config.toml
d_model = 256
norm_eps = 1e-06
attn_scale = 0.13
init_std_o = 0.0
lr = 0.0174
final_lr_fraction = 0.1
batch_tokens = 131072
MLP neurons of a small language model. Each row is named by its layer, matrix (up: input weights; down: output weights) and neuron, and shows model dimensions 32-223. Each number is 128 + 32 x the weight over its row's rms, rounded and kept within 0 to 255. Numbers have three digits each.
After each neuron's rows, "fires on" lists the tokens most often at its 100 highest values on Wikipedia text that the model never trained on.

L6.up630:101176094135164134076084171154121099081158170131123100130171059100138099161133159178137138133088142181091171120104090102129129114207142128126153119141125084127135102157122137094118144127119146119155140110177125126133094043120121129154119090219089097111115143206152123105130120156128115104124119190089129122155097146129146123130170182081107142119091142195142113112120154158130133085112117123174226057156208126096168097118115158115119164155111086124099076073158163059162102124147159063124131130151063124115153119166086107107118147157089099141168156089203110130148156160099134186
L6.down630:117150111117151050152095153100152127069119065118103069095183073116179113102110085125162102142108127120061100155082096117140150122127120152169085129180139108093137169137130142097138152090112153165088101104151165106126150075173122154140087025100107175120134118159130143115132164121106155143104137172141156174110107153120169107123171160144147133155110133177098158078133168079098102101183165094143134118196142142185130152080141166131057186131073105184153114136085134128140129126129171079127133092126135136131149125113150125131158169104135116102105154110113048171102170157115135135
fires on: "h", "am", "he", "ph", "ho", "em"

L3.up394:130111127109124161173148126098125161100107106088100086140135151158130135174115136123156092116151074124104127114129130109165123132149151123157139111151079109149182153121144121143084194092144130149125042138139137091096163157119133119147139086134127129073092141138159088103077157090100119126137107093142133109102112123080095125108144096130081202106159125132143133111162122255132157115089155128174195096162147091115042082111129132190124098100163117099137094144082110096161131149135108139145211118214076143127135123169148143174138117159105165111140125090181100119074150137156048167
L3.down394:151157115104105140112086099103158136099174182105169145165118124164146128108109115118097100086148104087129125163116147156169121113165090139114121083116121089073180152110147142166152096132082094167164179111172169116178093088125103165135139082116096155158161147117189123108129152064156081161128073202147105109121159135164176135114076157133135148134142111100046157128154210122053154130078114082113121132142154103088131139109136159096101068170109115126097190129099125068109147148107085138145091019080153128109113137118072114173143173134087143165155084161137121124086168129122158041
fires on: "ed", "en", " found", "ing", "d", "ra"

L10.up405:099163126113097136146074128126153143049161099144080098143132140133087116098155140147085160140176145189111108131117120158166158145084151101116149162177115105085124095147151122105173098149159146101118145057102142082108115103122094095101093118184147166152120100176123172143150138091131085135096047156122113103129084094175076141171070161183141138193111137089097134083171127102183147130186148120092134137179163122190170109105150096175117123120157118142108107182147132092175138128148106106130180127123136107067123134118125174119203186106150109125219112207101108063111100121130135078
L10.down405:138168078203169106124098189106128122131162178139173135178091109145141134108148121154174116113078121138109145160178075121121126161184117173151131099092118060136117128135118082173133118068072125122156193114185075110159165119170117127084147133145151062130133094103119159110064165109117122186177066127151101121149135157165157148112114085114123150168147144180120106124187131142096137072102160093170162159154113129100126145127175175085105127151140149155078162138154134139111111136144117150112140127081119138131159169136161145096091136159189141131136194157124148168095096128111079072
fires on: "s", "ly", " they", " They"

L4.up259:105108148123133134194122169163172177118156138090173151150167144161147120081125116112071130136141099168112198250108128095141129109143140089130115094119118167110153120132061146139149154112115181140084136132161151062137173144142091142156180159105132160157085092146117121114137138072117107160120059156129168047183147115107146092135133141074102174101151097142139149168185121146115130122135167103158155125172126140120081114150198175149143073144111085115121071134161139118077210134098129119127184122096134117103177142135147153110134150083126093082148172104101161129079086117143131143
L4.down259:179096120140127078143112132104085137151112153078051203102174167109109130170122125021133116166161069154123206118143170145198133105058124084140126155145158131097141117102131155144132132121158101096084142075155138152163179120096100150192127130134128115130112141112163142178117216131117129110180135134109122123088104131164183164158060055114123088123148098125082148123128090134183162082085143148183077170167176097121187119135202153144096111120135122122119124095142114141092139137106147114114112090128150135132142156162137073091091154132131065205175073133116116128045128134110108092
fires on: "it", "is", "st", "ent", "s", "t"

L11.up531:140191145150107119098102100141136059122136120093147150113076073140165135118132117090162126111193112129079121194115093107133106139136136104177186151142079079157123121128132098107114173130154160136133148072136103179099085103108130126142095043105146126150106149129115100116123157136144083178190134119094113069144137101052185160127139154096098115087150127113128145065139083166075159091141148131130117118230089151174159154177158167171116133157119194186142148111166113121128137101137079132184137122205097135043090110129113156131160110159121110178144079122084073080124116078133058093
L11.down531:139151122181122145124164122124151126114116109161113105105099150107197088094144142168082110118133150117192124164164143152086117197163137092114109139115066141164126123073164113165111103125123116168095081144117124153101146118120144105150073170123151083100076172134138095126125135083110169155120099126128177089088128077137129169110139147129136100144118132062171088122140166191134213067118104143146163154128117133129125168115120133151081113109164168084144133104111175175138137108136088188114172122108144145150103136142081072115157128157149161146174064063047138082147123072049169109
fires on: " re", " trans", " on", " post", "h", "in"

L6.up735:097149116200161150110132157142159122143141162091149123098121129141156148151165162110141107140173152115085151139105112177119060117157070100089137157159174139144100113157125082184072148091139163152171143157145156102056140097068117105133093109153091135142130110127195066158174077141154134144135117187062147161112083117129082141133134133180099135117149092125187150157117139162144149098087131206112186109144108117210097191079159135128134130150132133127057116141112118142127173126120102176165139179128086138156152064117122121140140132108163140148141085139149106073062246149150143135
L6.down735:132139099159189117152137087167109137168150109032160147139141103165095161187121135173146144143133211139189161156123114091118222128125102182149118126115118195136148089095104197151140113092082117150130088065119101131142103114145138115112100087137134168107138118160123135091129150146170128134121143128120120116142140114068131130124115096132159099111066120079057092194107113069151127128118091127111054113139101113069164051141082120165110113130167086117165066151185173119129137141160108121111116072175094129099120160175149113139127163134090140166152064109076142133134115171097112124
fires on: "s", "iti", " town", "ten", "ri", "va"

L11.up453:140164135149133125089108096198185086099128067164140082147098131141082166082142183111100118089097155164147057111088126157188095165118069101082163104070117059082136110157177110109217035156154187122136083102127134053079079162131122078138125146181162076119108137140107111143114147105087114093155105096101129139140090150144117168068122134122149143118131160094107087087150134094130076166124152083142100133079175122154095119149120153105129099152123133150217142191104145131118143115157165168102181127095104120162158119148061112126182133152088119120144069135105147070067130128110123135
L11.down453:150193166158189104177129181122095145079134152139107144159116065087109088094105114108125103133106110120155084149108125115117143141097159164033177104129147154116124125156178109093128090108088153121191115096133124097124106145161152067112102140186144116114131140145114148151112085125177118140152109096140113095094178119123156102113170153147138149167154119136161145137129132095126111157177082075170149136109150126148160097122071128166112120098168112156108161150101141186148140148078143139116158095133097087164123098130180115120042149182102088071177014140102131107086066162069132110
fires on: " they", "ly", " he", " I", "er"

L2.up230:146145161154147119158153140100137180185135135132101158105125127133127121146123075151155128060152183118108159120081157127102177110102135083101097120101125130114103095127109163145117118088182139123119090156177083153122111099136115089147134102142124127124148089130122114137139115113192146114129155105085134129128049222166126058144161160101088091192158156121149099158088091141143141176149089103133121119107115169101137140122097183123114154150139143111106096104091060128188130107188161158135096145175087091126148114183068146100177227090089122108110130143135106186134103161110174109
L2.down230:079166077088136126083055130073136162130162123186176136083132100167149149127168131135206157146123153190128115183140136172145125142111113140080085077107064128111153112151118187131186114124105167137111118188143098103154169159152156135131119091172177085140141107101122099112108134150164131141184112121163158130074137101107197121112194092174060064135123056075078090098149056095151079124151125124118133136095187136148170137129094078145139120121120154113156170165062126061142101117113183129100075134132097119180111113149131150153115139173132111159127112111106141137143131113061094089
fires on: "h", "al", "d", "ash", "ar"

L4.up326:087136104147180123137120099123113155133145122193113119096083117087154123121126109157091151137120115098153141103148107174112087050089085149097036171125062086177092170091143090095150129179175150129174088132117110119138174111101130123140103117190159142111133107113127168155116105108117114086088101076167149121133160102162131115113111142167094104135099107136118188159180103149133067073181141050164104082168075106091146111118095141126095173219157091171131119127108109180125157156099164138160168128116126097082081115104188122175133124154105130109118145081136125146166088136138141144
L4.down326:126164139096142209154129105197085121127102140125159190133067091130125096150156155129140135135105120085144140117115127165112104149115136097076111175087096136071105142152097125093081172119124165141193091132124161154114153152172167119128114128110120092164133126134141144145142119160150120114077135124153144112173093109134116085119112123121059126137129125144127135141120160140097159098133136079121134104144139117056140132118138170164126123140113114107122138119148203144070094102062160144114159176091071130125076121112140127125113129127145099201081129115108175083163119105149127165
fires on: ":", "|", "gen", "=", "m"

L3.up235:135118048125170134130094129076166101171126110108102096131149115151092095154132165165138185141119178160215121181162165182139109174105096199139120130155074120107126132139141101134127124147119145075191102142122123183108136187086071069153118108132118115143143097070180107100106138138167103123096115104111159118127108133149106060094120177104091128160184116118097114100084110089103144097171063128170112135115100126072181129173106155093080095131114116134113125145130173108129184099150169115158136116150137137101101100093098120161169147144172069086119112118119097125164160109135092204
L3.down235:030124191123153104121207156160122116106127149102118130119128118151123134138111100128039117113118111157107109111193183115161136164102153112152127111133177067127136112144136172141188122133163117114132146136133109162178079105117136106103090122171128195119063170142149112180157147106135101090120147163167112111115123126110176106115131170218083140119110047122082075110122136159112158148084119089206198099152128083119133145143080128151169170098111107096090148092101108100082099136164161158143120157158114110172060141116099123158127149120151159199132111195110113112106127099183125076
fires on: "ma", "h", "m", "to", "i", "gu"

L11.up118:119159140060139163112135062101127169123125096171119174112085130080119151112107079081179152105097167063113191097147146147160158166079107141082116139096134105123144106119133111106099118115151165149104135194159112105142094140214112144144122055079158101168176137096116087094176143135181104092162192144156135208128085215170136164143121202125103135123147170086124151118151116185190080165140121127096184166114115126086150164171108158152145108088137149144159152078100113140160129077145148119161154166169121047105088145120156143110107135156103097138133079140120177126150069115116139150
L11.down118:124128181177135106113102092148091200164159065090160105104187138100168103102139140123131122134078135124179106151126073117102142150125208123134094127107157134135159153158117137017165118078151121127074143085159138119144120156139151122103081183072085134102139122178118117112164085097140140173096100162121091128156145122097132113119084087081098047104129091132122090105107116188139124108109075122135175097188142137134108132104166171115153151075101152183133143162064120109187145148099137143133090174118131125176133140154109123120066097167132110093109102155134104152155137126145127122
fires on: "al", " Del", " Al", "ar", "d", " So"

L2.up317:149140134137106116117132097074105127089111135123127154123188100125112083128139157124107136169095110146122115206149098110130129107078166116154135102120179135127124129084195128138148073081124125116143035131114117115150114184132080114097120124067107144097128110135145049111072151157102200152153133149100109118152083111116125126142136111096188161130139114107118174105067093138104122086125217184082202141123123138112112172125135048132158110126211124081157083097113145114123111123127162080100181130107157112077150135091148201088134161100127118059103162131128156134157073136098113211
L2.down317:127100133031152141108116135127128078146130160147139088188114091157150108121083153116086148144083172130156172117128165124128143113087174096119102175112114190095176136135106062104148134141128115189109135149144138157099133117109144056121039109158138130164163131120155136109151114153136139124092119145166140125134118135135112130116123124164089135106136146108053189127162130110178047095173079109124180162104072115088154152167174093102088117088117145088165145143052093162121118108108137095143101119146073121090158153100157165113139150108112136143127134126117161165107138142070131116
fires on: " finished", " early", " developed", " entered", " began"

L10.up440:143053208161111104152147128087083137116158148193129134120115093153065193112135110140102086099160096137117159174156116102093143084093162120101077132130178130116122091159120149114130106084118117150147149151135173118107097086183083145130128155138102132159160111146122109111147145142088141164102130201134167050195102174123101110173116082162142185075171136106110162155180148137184134124101103158176137075155119154145123180059110159137084114124145099090161101168143121110108163077115132177172114115109093108113147127118102131129127114142157103151134136092107152121109152237153122112
L10.down440:107143119127171027156104115127123153150164105140106157147112135076094196092127122164165152122144109127103130183143138151119107140123095133154123141136102123057169143112156107115110059075071158126121165069121143103131133109127075115151124136156127166129105116173136110104085165153089122143133073120057094128124114084166197142152205092179086171135169137079133104143179089151119161188205077100145128177161149097143076140131104108129058161145127110100139100138087124122123120115107123161132165119110143165097103167151096130167129153150137090191095132072152138154086129201178155077
fires on: "s", "es", "us", "ens", "is", "z"

L12.up165:097109113105168087127158107188091096142131162088152130141114109102153114130117096134107136141110129123194125145128132164061088126146129146121129179150106156083146164148098133105128093059128090084152122103098122100111116120172077083106127095161116156101141124116095158133174146137180133114126138163129205130127095145081097127105154173098138102083132164154153110176142183168124115169118197110085200106088122192144152089114154119108126124202121062130090109134142138100112156044135139132164169174109102164089196083165144091117121167138162143125188132081144138121131118091118128135
L12.down165:157164092132116060092143115150160162128144115127129113119099075126094133105142076124134146143124106164134098147159146111111143034093155166114148147077173123114157118157134192088115130189157097070115126167073152098041145127088123134129140146199168114151180073134071051121114119106156071097165125100095137092146114096175093135100190117197119119126159076142109121170114121154078140088126139146220142120104106135128153105147133204149133113163156165154087111167166091186128126092109153127143060187144139160146176119107126141167124139148206155153102089109124116103077152129146042161
fires on: " a", "s", "a", "'", "th"

L4.up201:150175135084184141085135174156179139133093092105127123170121159121074119135126131135157163110131141069083173140120131090132142179111123164169113157116138138098101139212108174149124106116171116165137166124104073191132125155143143091135159159126165094145112131114097168145179032139190115139168089132115084155128083104139117132099131168115148158125134176180132132160161151205114099168156146152123138085094074125111119156151193133135122111149134116137122062162103144135198083120121127102168178061101083085169031113110172119124121140160097123077138083123098136111116113109046170105
L4.down201:153236168156194189119125164121132164105104149151114140098089150100111175126099148110142132115073137127120156131117116131151166219090151060113082117077188126153137108135130137132119070125176126152108156090092114165087099170189127139166206148102153176171141158150092087185132140125114122125185106092122122101123197095074049096118056129159083100061128112144079115116149084116153089142112115120119176129094124112080194149159165157109133077097117121087128080143137121092164147117069151137144167107114140152136103125113146128158168094150153145101123117084188091080137080114134111133
fires on: "ar", "der", "d", "mar", "mb", "ir"

L2.up558:147172131159141125123183122114120106118139174255102150086145145091142118163148149072141105129162126091121132099147150180158132138128186126190121077132166115138040227151131093131167121073124158113150107099139150113127101113103143175121113122165076111125181144104154139160225113167166075125131143111101149119110077128166126100129118139098120120128149141103184114096108143091170126103068126198154145137126088148082082164083135157142131068153105082142173163137120086121154152120090128146138127086080115111082101083090168154124134151066136153127144123151122100133110150115131206147
L2.down558:099084127145157136174088119171136128149119078095093105134123147148122160161142123134097080089153142141067094183089181095113139096126170130175165125139126149128132082154140213167112115122100101144074118170129108109131099130076084099105125123081162083174162103119103145116133180144144085091144138128132118117187104058160110107152125096170104115098149178108150195175107085155123158109189114073124124137176111155137137189093112110169146099111148174133145115154109033097152104124110079122088164114148145136142068126081095124145160124069078190166122085152185094147096188112075094156
fires on: "s", "in", "vo", "w", "ri", "ad"

L3.up413:139090119101112101110186121126067050121172095133183156151103148129141134134137090168103108081138113153100155069159143143121069126154166119118158150159146122114165079080168106119145108154103122124137124123131113167179000141128088159091098107157108126080172128115138122104107105152142165155140114157167123111106132132204147149111143139136090165119094101149174139166099095148114113114172208096030076126205128092142125106167147134084129139133130154173123094096159098148080111115137059070122128160076167143149175116117174118127132154123097105093159179110156103197161139082111131098
L3.down413:121155121100041153124072188157140160083159143136171182090107125095089194132129093142113077137110201124140196119139134088094142122113114117115156131113161134119140130144177137115185144171114151136110085124151129128063165146098113109079101091152148110122143132156191083133142138147121162165124176169139150084167113115129125115139115184147133126117201174106157085184133129124091148132104090128168123108157189117166141103130162175136137123121106107098128161098100151199085168098113122087150055126142138121104111187058125153133078117095161149134129147141086132111102121180199123173
fires on: " than", "ma", " best", " one", " two", " more"

L2.up129:068141139150163115181119117098115184141057148083186057188173140079099124179130154153168078122112136125111138159209124147123060102142121143150099139152102128210135148115140116118099094091122125107146134142136169133084103137110134173168090082098133101109065124169109111077099084172147109136080101176126149172155144141169131097143081151131146131116131130139125144101161157135189082119096118107160077100184127132160180112095100071212121132106120167140119120087192168131107220108129146133177165195140148139185137132099170115136093165152111164134122123127113103174167131109171096099
L2.down129:121081147087116101106149149137099102127141132087161149107159134167124145103136107141135127184174138109122163079140098127155123122128149162122119100108104130111168107153146161136173131060140145178176126139102109131129047093110063095108137130123153169143111095076091069058147131114073137170133118110157082101154127102132151182103122085126147140081118145127123126128176137073091165183117072129155149156189092131116161124138128113091170078107071116159174155139154187093107153179080097143150128155141107092158151059134158021135112164222125145144133037129176177107168147168088146085
fires on: "t", "n", "d", "ing", "k"

L11.up262:139100127146130140138155120102151105109140158144159153159093127182115190122135156087150146140166131071126113111196125083116094121210142157115075116134138118095134175087166109120093118162085155196128168105089152056138125101099128146156080109057109197093189108139148134108107111141107161103132119133090093134083150128081134163126130070104193157137140125115109124100178137178106161111120116147114199145236101080130111167112104141104082119185148184109095105129103117099178163122073091110137103173116111136137176177114096151088073127145087169094114069162104140152147147179089127146
L11.down262:078140130084126139111115102153147150127165161152154150102135076088199161151150095110150129105056130125108139221127114174161122097150166149149133142107148083105101103122103132170115117158091121052123179154129131085076155119137126130132113145087131115187126048132085120117131128098146179152117112170134108136151108247177138161129136113140110151115158184066184144146136139111155125178102142144107135172070121139197093156152123125108137077130160077126119144072068127172159135102125180072166143069112136079128171144095116081160197090110134179099101096095076142095155129152081152134
fires on: "-", "c", " C", " comp"

L9.up414:162053170107166095118148114153113132137121168135108121145128105122133119138117119161103110122113135130125111144161092150187079098145100126096093123133134146044125143208157126154132100075087115054152062165170127113100135094141087180121127105100130085086167151150128117168123190137151108173050128133158168093156093106165084097167163141156157146134144075139115097120177107072104084139146188117133119064050144114122168090092135165136147068146104125128133150129146073114120145141134159119181117140196152176165089125153151094190106066075181049119072107152159055090176158127130085138
L9.down414:129185134108109173147121140158106054150114118122171138096121194126172108150112145136097146161096118129127127147131140094155136113134155145080103162125140140080161147107119140146147154135111146145175159095182179140136186137106174139079158101149098196118101183145124101121101150144108160132223162101112119164117127165122122046116131130121116090077080123077104122094085188123146124094105136124062126123138126180081170184197166088092179179167115106086177165132142096076148171128097087153131130110096091080179110100161103138099147124141168119143104131107128085086181117117180174101
fires on: "2", "1", "ie", " at", "CA", "e"

L10.up90:124152123130155086144184093100118090121173154096198165141052159125141131158094166063132110049137101092101149125108160155102083089119157180129150176164130126106138145103087126164095163168123103099065127125088121100100123115131206084119137141056159139156158079189089182127138148132116090165119122140124106070162046087132136085127168232130196145100115154087187161134120124144131112115172163149090182144121135174112122085118093140138068129109152172143119148127126129114142126131160077118166056116076119119043139080140163099104150130184136136138169144133189149141108116167106063112
L10.down90:133086090166126111128126154029126129119157148107188180145057124123155130146060210104121123153121161110080127153137160070135103130090146063078120103125177178154164168164118130081082110100133139093125140140068089111140078148123104098212108142103168121143162067129126193137143107156122113080117117120122100090140179129151213150137131114136135167118174115136129129159155142185141179107130128133126082131134134091142124086099114125102139117160130164139064151196124122132174107152134135131093076140137119159133115142098136126119097075207131090180143098073176105092123167054170148123
fires on: " de", " a", "'", " De", "com", "ad"

L4.up386:124102116176130130143142095156125149128131148116064068149216121110138174086111145142171116147107134135083137168191137109140138134118138205102059113129127151122116120093064143163123153120062125111136150080125120121177155141108103053150124152107128138173105104138164137147182052082092150116075184082117127141154151114113097157127118095157146152122124070137156113054191117118166065113124137150170117098121126149202182156148071073183105137099130127123172165153124149175097153120139175134166144129111049119108123134090158120084113058137142170167127143190086097152175136164129129072
L4.down386:150119133136097120160152107099143124106073161128163146086089155155138164122152114097151098068121074076118119144150152046149100163095135149077082161162154098070151143168150096131172132141111126163164173179149131110097131112129174161073161126164156121158087190126124146068139178162118171128165107107149136061174149114143070119141147144074101117149154161150180152145128053077146134120152109122105134125084125110095139108109181146202119141163125108146109116148089143130097132130101121179077193158114118121168076132183136107144136149119125088153118040141145130097073080135124101148
fires on: "t", " years", "m", "s", "d", "k"

L2.up93:144094111171137124074153098094088119116126049147109075239088095138148137157133135114176107120133128120108099183095131136158181063119130079132136108155122089118187086157126136142110106101154157115118101088060132105212159101197126142141124115180102142146185159128090119115109133130091129136090152142207181105147155092159208086113131145115070114105161086124121128103133094104082139103154149112152077134160144122131132135099161136082110122086121135198190138132086178150140112079199069094152137142173161126119148086146117128128149104159126079145157146126127171078116159058105110124
L2.down93:108119169137130138159091182083137086101151170129125125137122118115092168159088195135178121103117143143117168148112101124126118066155117117119176106143122101173150130155125097136062125155108144150119197156068191182175114099099092187151095156141112174109180177070206095160150152085138089111064165118143161122120118106106142102117097107172134175159133139146132128136161132228065122101121088111115082195083129138124169132142161087109108090130117076152117098081093156077129133114165091094201163124142104128098128098107084078097083163103146124112132094155148143150169072142069131090
fires on: "o", "y", "um", " as", "le"

L6.up143:101130077186133089199086159132157101122152104126082186134118128137155186143115164135119116130165133083214087107102151087155092156099121075127154181100099099154139134115155073146133120142100082139097129112144140152160174122133108127137110100177087038120106135124129104161118102085154094250087180087164165128162103127111148088108098098082057137105204089142190095124126142117166134100147122081165137131123153130110157151130167184129085149137176128108101125121099132162164102107151129139081128166109186146132220126169094118093128132159114107102119102174147095126151153121105123162
L6.down143:114136170149136140193110110125064140133109107074141109110036132072154144140166142153140100108154099171121125139062068138117085116117141142128141183109140117153114111065169084105165140107173166168152131248066150144096123158126127122080173119143104149106127077115122135181084080129089144147153082105106132074108154131131095146153158135145147083098128108187112163118140109169150044113109134111132139118105089170134102159144131084150169125042151160097093143146178103171155130102131145132116106123095118108147126083125168080116139133138099081129132114122138125112088196136128123102
fires on: "u", "or", "al", "ly"

L2.up400:140074137129116132190180132125145124099117147151114112117126159101136111138139171066084153151144092148086112156118133071193070138184158165111147113136153106141075126179194086161171114104141116139114131137149100152158190156063131133199112131065128113093084118148146118077137086138135111148113132131154132113129070141118117157146106106105147174066150098162136152201116181145139152159156109180119156135206135115151050121100124134107126124155138111101120123093121147104096191114109132182148167144197094179142135142141187147173154066168104160159102081095109099086130105131125119083
L2.down400:099133181161119144204111159086191161175124135159113146110109143158081137146068137134076149123083066119065092084168130119160139147180128124046147154110080104072120121118165068110157128149107148108115173135148131166120096117199100098153060115140066135097104133139161144148139137120101110182133158103102126149138128144054188151143141151141118107104108087179110110151124134154097105177090168145086085131164157140090173147154132109161164068173162129154132152122135119105147103133143109150129138101145079133106135130080146085114130156120093137164104026139136120128173115179162146053
fires on: "ing", "ed", "id", "ting"

L2.up669:104078147146176156145120136108108143179125135103120105150160113078085137110189107137194060099115171059123156100234129154131151101138165172096129053221091122114082109153099150102111111072183126105091081104156074142107158135078114132084160153101175115136185098129124090087146093162090162119096069162157137137163157136105104180156106125169156121160095116111150130088155118181113064123117101181119123120170102156163134138161095165152153205106116102127180143089117148167156186139111154112160122086114090114122139114128139112064133099155086101089177167152108141108106148138130120155
L2.down669:099157160158147152111069202076148155131149111158076118113120135106142106161211146102173145122080168077045127122168157128158086131118154138085115123138115137071160112170102057114128164086176163130161113047135100112128095110138152145100138169060207218147094147075165127112153141135096163165104153112129129131194146108138142093144108148108147081145057143130161092080104165060144097123165088166079116142137120145106156160123126164146123156112163074142096138067129136179094164084109111127110146109056113115144142099169164141157138134136132109083113194164158158128091133150124132111
fires on: "s", "d", "er", "t"

L3.up416:162128140156141157141138125151094067167114133159137130182159163065160148078098149135102144123156124162134107141125118153185120129121131128152097174125186070111153170093144174137073118109057126149122135110116109153166214134157129148072124066131157102214133091134082111122131181137182162118000156111165164080122141114125116074111171079136102106108121094110129164119152152120091124127081097073148147166109099159110092140158140116170079122105145077146159130094140143101106100071142116161147138189102182112190155120146120105167105062182121107142156109121125139154158092136053111079
L3.down416:077090125108078138092129168063116115139109167170128115082186137153129079101113179095163218153165179146137111102124097086098156145144110081122115157181136091148128113062138092133130111131084118204106140113118176175110182120157060079120129151099108143105112131173093123111134160112146086098169155161127131124097122166145183098158099133124151114154124160151111136169139083088119139165164096177060104161100137145067096145143179154128131176181096076080096149145131169157119133140146142138091147151089091145118157139131068147136170118130102112144157188105180094067172107167152215139
fires on: "o", "or", "be", "ical", "pe", "y"

L4.up368:080096134156155172116138140134084125108134143177119091125093121147108099130129044128142158116121163143190132089126095142115126123120118083104091178136089096149101099103105150154124052073120116136147142104074166159139128114111199095110140068139114184085152117132140160126112151124105090095070135121144077156118125124081124118121155160144100128138145164049125133115044119098098121071146103133158211168128109099110148081122088103125123128117126071121151091071107132166101111095089138172133158099156122132104090066157136142123135120100141149130156126167097137120131105100121094104
L4.down368:101170078122135147110110162174166112117150148130114143081134131084142097153156167154078139163134089122131143120164104136162091122133059137099128106151152086123128108119111150130113086135147136210135138119107104119126174152158130142112083152092101146116165094126144099131151131131130085154092131121119151107132131101138150106174120122092085126116143075089143144133120131133158128111155085139155148126165127143150137148089174119122137112126162130071104141128140074106129096127128189071156113133156149102110103100138134088101123127136097141135139167130115108146074124084124086116
fires on: ":", ";", " then", "=", ");"

L2.up216:102124137141167120103141155115128134132119153151161120109129089100141139125190160110149165177180125108099137142140153098121139146130179120168072138115105129125148172171123111194110163157120183110093139152091093091139130124105112109179147127119117093171079174097152071159137098145230158126131177101099117129147125140133047177106197114167106110124082181102089110106178119137131194093134121169109114138103160115086114152164195122185133072143168110097135095160166108101219094101096152135164116125087102070178116099175097152130107158146099143112145139120096134119112215136175109045
L2.down216:116116083169115111155112141116104164142130187103100210100133128163163114118111126122125117151110149162165091074143168091051111164130069111179048088143192177121057144120109166133189130078167152126091144108153177115151093153130149135100146111074099131146157164088099114160096093123175154151120099068126133120159136106097135161112079136161114134119095115129142161101171169169182151168132118109164142109095081188120117112144119110130155123157123136054156124150114124074107066125088117152126156112172070108216094144129164096114130109135158139153100218117172132134167174121153187131
fires on: "s", " to", "k", "st"

L3.up327:157136120157143172117164118085124120191082127151109109025099176124216146088138137132092148152200126099117094120119124086174087098122150083107124123138178171115167146146084161142124098172068142139148137076120105146140160133138115134134111099163086121155132188137133134142157077120158137143110083089118153107140132159064125128145167128150089116163175167152121213126098067186087085169155172144134123064111162136134079155071098115139132133106150084161118169143083111100101164139137111156109103195110217156108135127180070121095099096095173129104086070171147127080069085110120122187
L3.down327:079148094141118129156098114148119144145149188106123105151142167127152158139118182122163118114109143152145117072089126143091135176104037172165216189161142213146119090075137121102103137126130155112100128139125164091101087152106158089126135098089113185128096118105084118116096096167173121096121187090065121094144144130094116151124182053125132133118077122172119114108178094140227107202094121102063162213163125088141100147154110123047137123121104122082086094154142085132119134116153156099146093159216147091135091109170119142132179141182172123153165108156064130152093114102118146129
fires on: "é", "e", "al", "iti", "á", "ou"

L11.up502:163208125148105177119092101121123200103153060118161162113104141130079142120103118130144094145051131135156150147140144170136146140070138111140101126133107087123106177110181087148138174196170156138131132174140141037107121147132123155141094141129175146153196153136133116146083128139117098105120150116123150148121130092166074139147126090093123051127145121127126128137065104120122138146128194089108119140182130098166140117118175111139153076110139092082167118125116034147121216148144136187105166142170133099122132139138071155107142030145104148155165148175100162130105150176109117126
L11.down502:178103111127150133120096181174107123170146073109115138101157158100111101126133114179174107077127127163164109071050115124119083159130111154142072143166133129130141158112163212159103123088165098066079147164097123140164088094173127170127119126169109109090163139175135135139115091084140125118103125141158092103143125055182161167189103151088093119125112195202103141119123094121115137145147197167132110098154110128126112114110115122086156094124126179173082105104087104128117197196093171157153130090129131102127173139055179132101068095132144123113106110133120135140099083101132106161
fires on: " Al", "th", "Al", " one", " back", "al"

L9.up663:114108138115108118144170047115160077103176173122094104129142083126061149157151107131141167118139140064184209115161116134089116157140214162109153130048151123107166086135118133122063190158129159123073113146141131100139169097114086082150180110170104145174115109106162105156134088159131128126153109097125105110171132128103097107101181157171126125095131114090124145148134109147119127143077102124163137096176130093130123079124159157150097164164129135106168101129118160117129205079115116133062171137135117117151183141117103119167065149069102117062137147124095130138111231156122143141
L9.down663:115113100145085124168119122187176168090141139126174155088134123174168139155190094151117134117164138146169098229158093102137133217125118131106157095120096063141039152171150151135088127112148129137116139161144107082134134141108089102162093110102156181079185149114069122079083149164082129110114124125107129153109159075131128103120114095173135128074072140092101102081067120104094102175140114115109181165110117140135126099111125125162190119186102175107151161097105131176166153080125114177067150145131156110108158087153106140170120115116148119065141166092124113166163079211118059130
fires on: "s", "wa", "es", "k"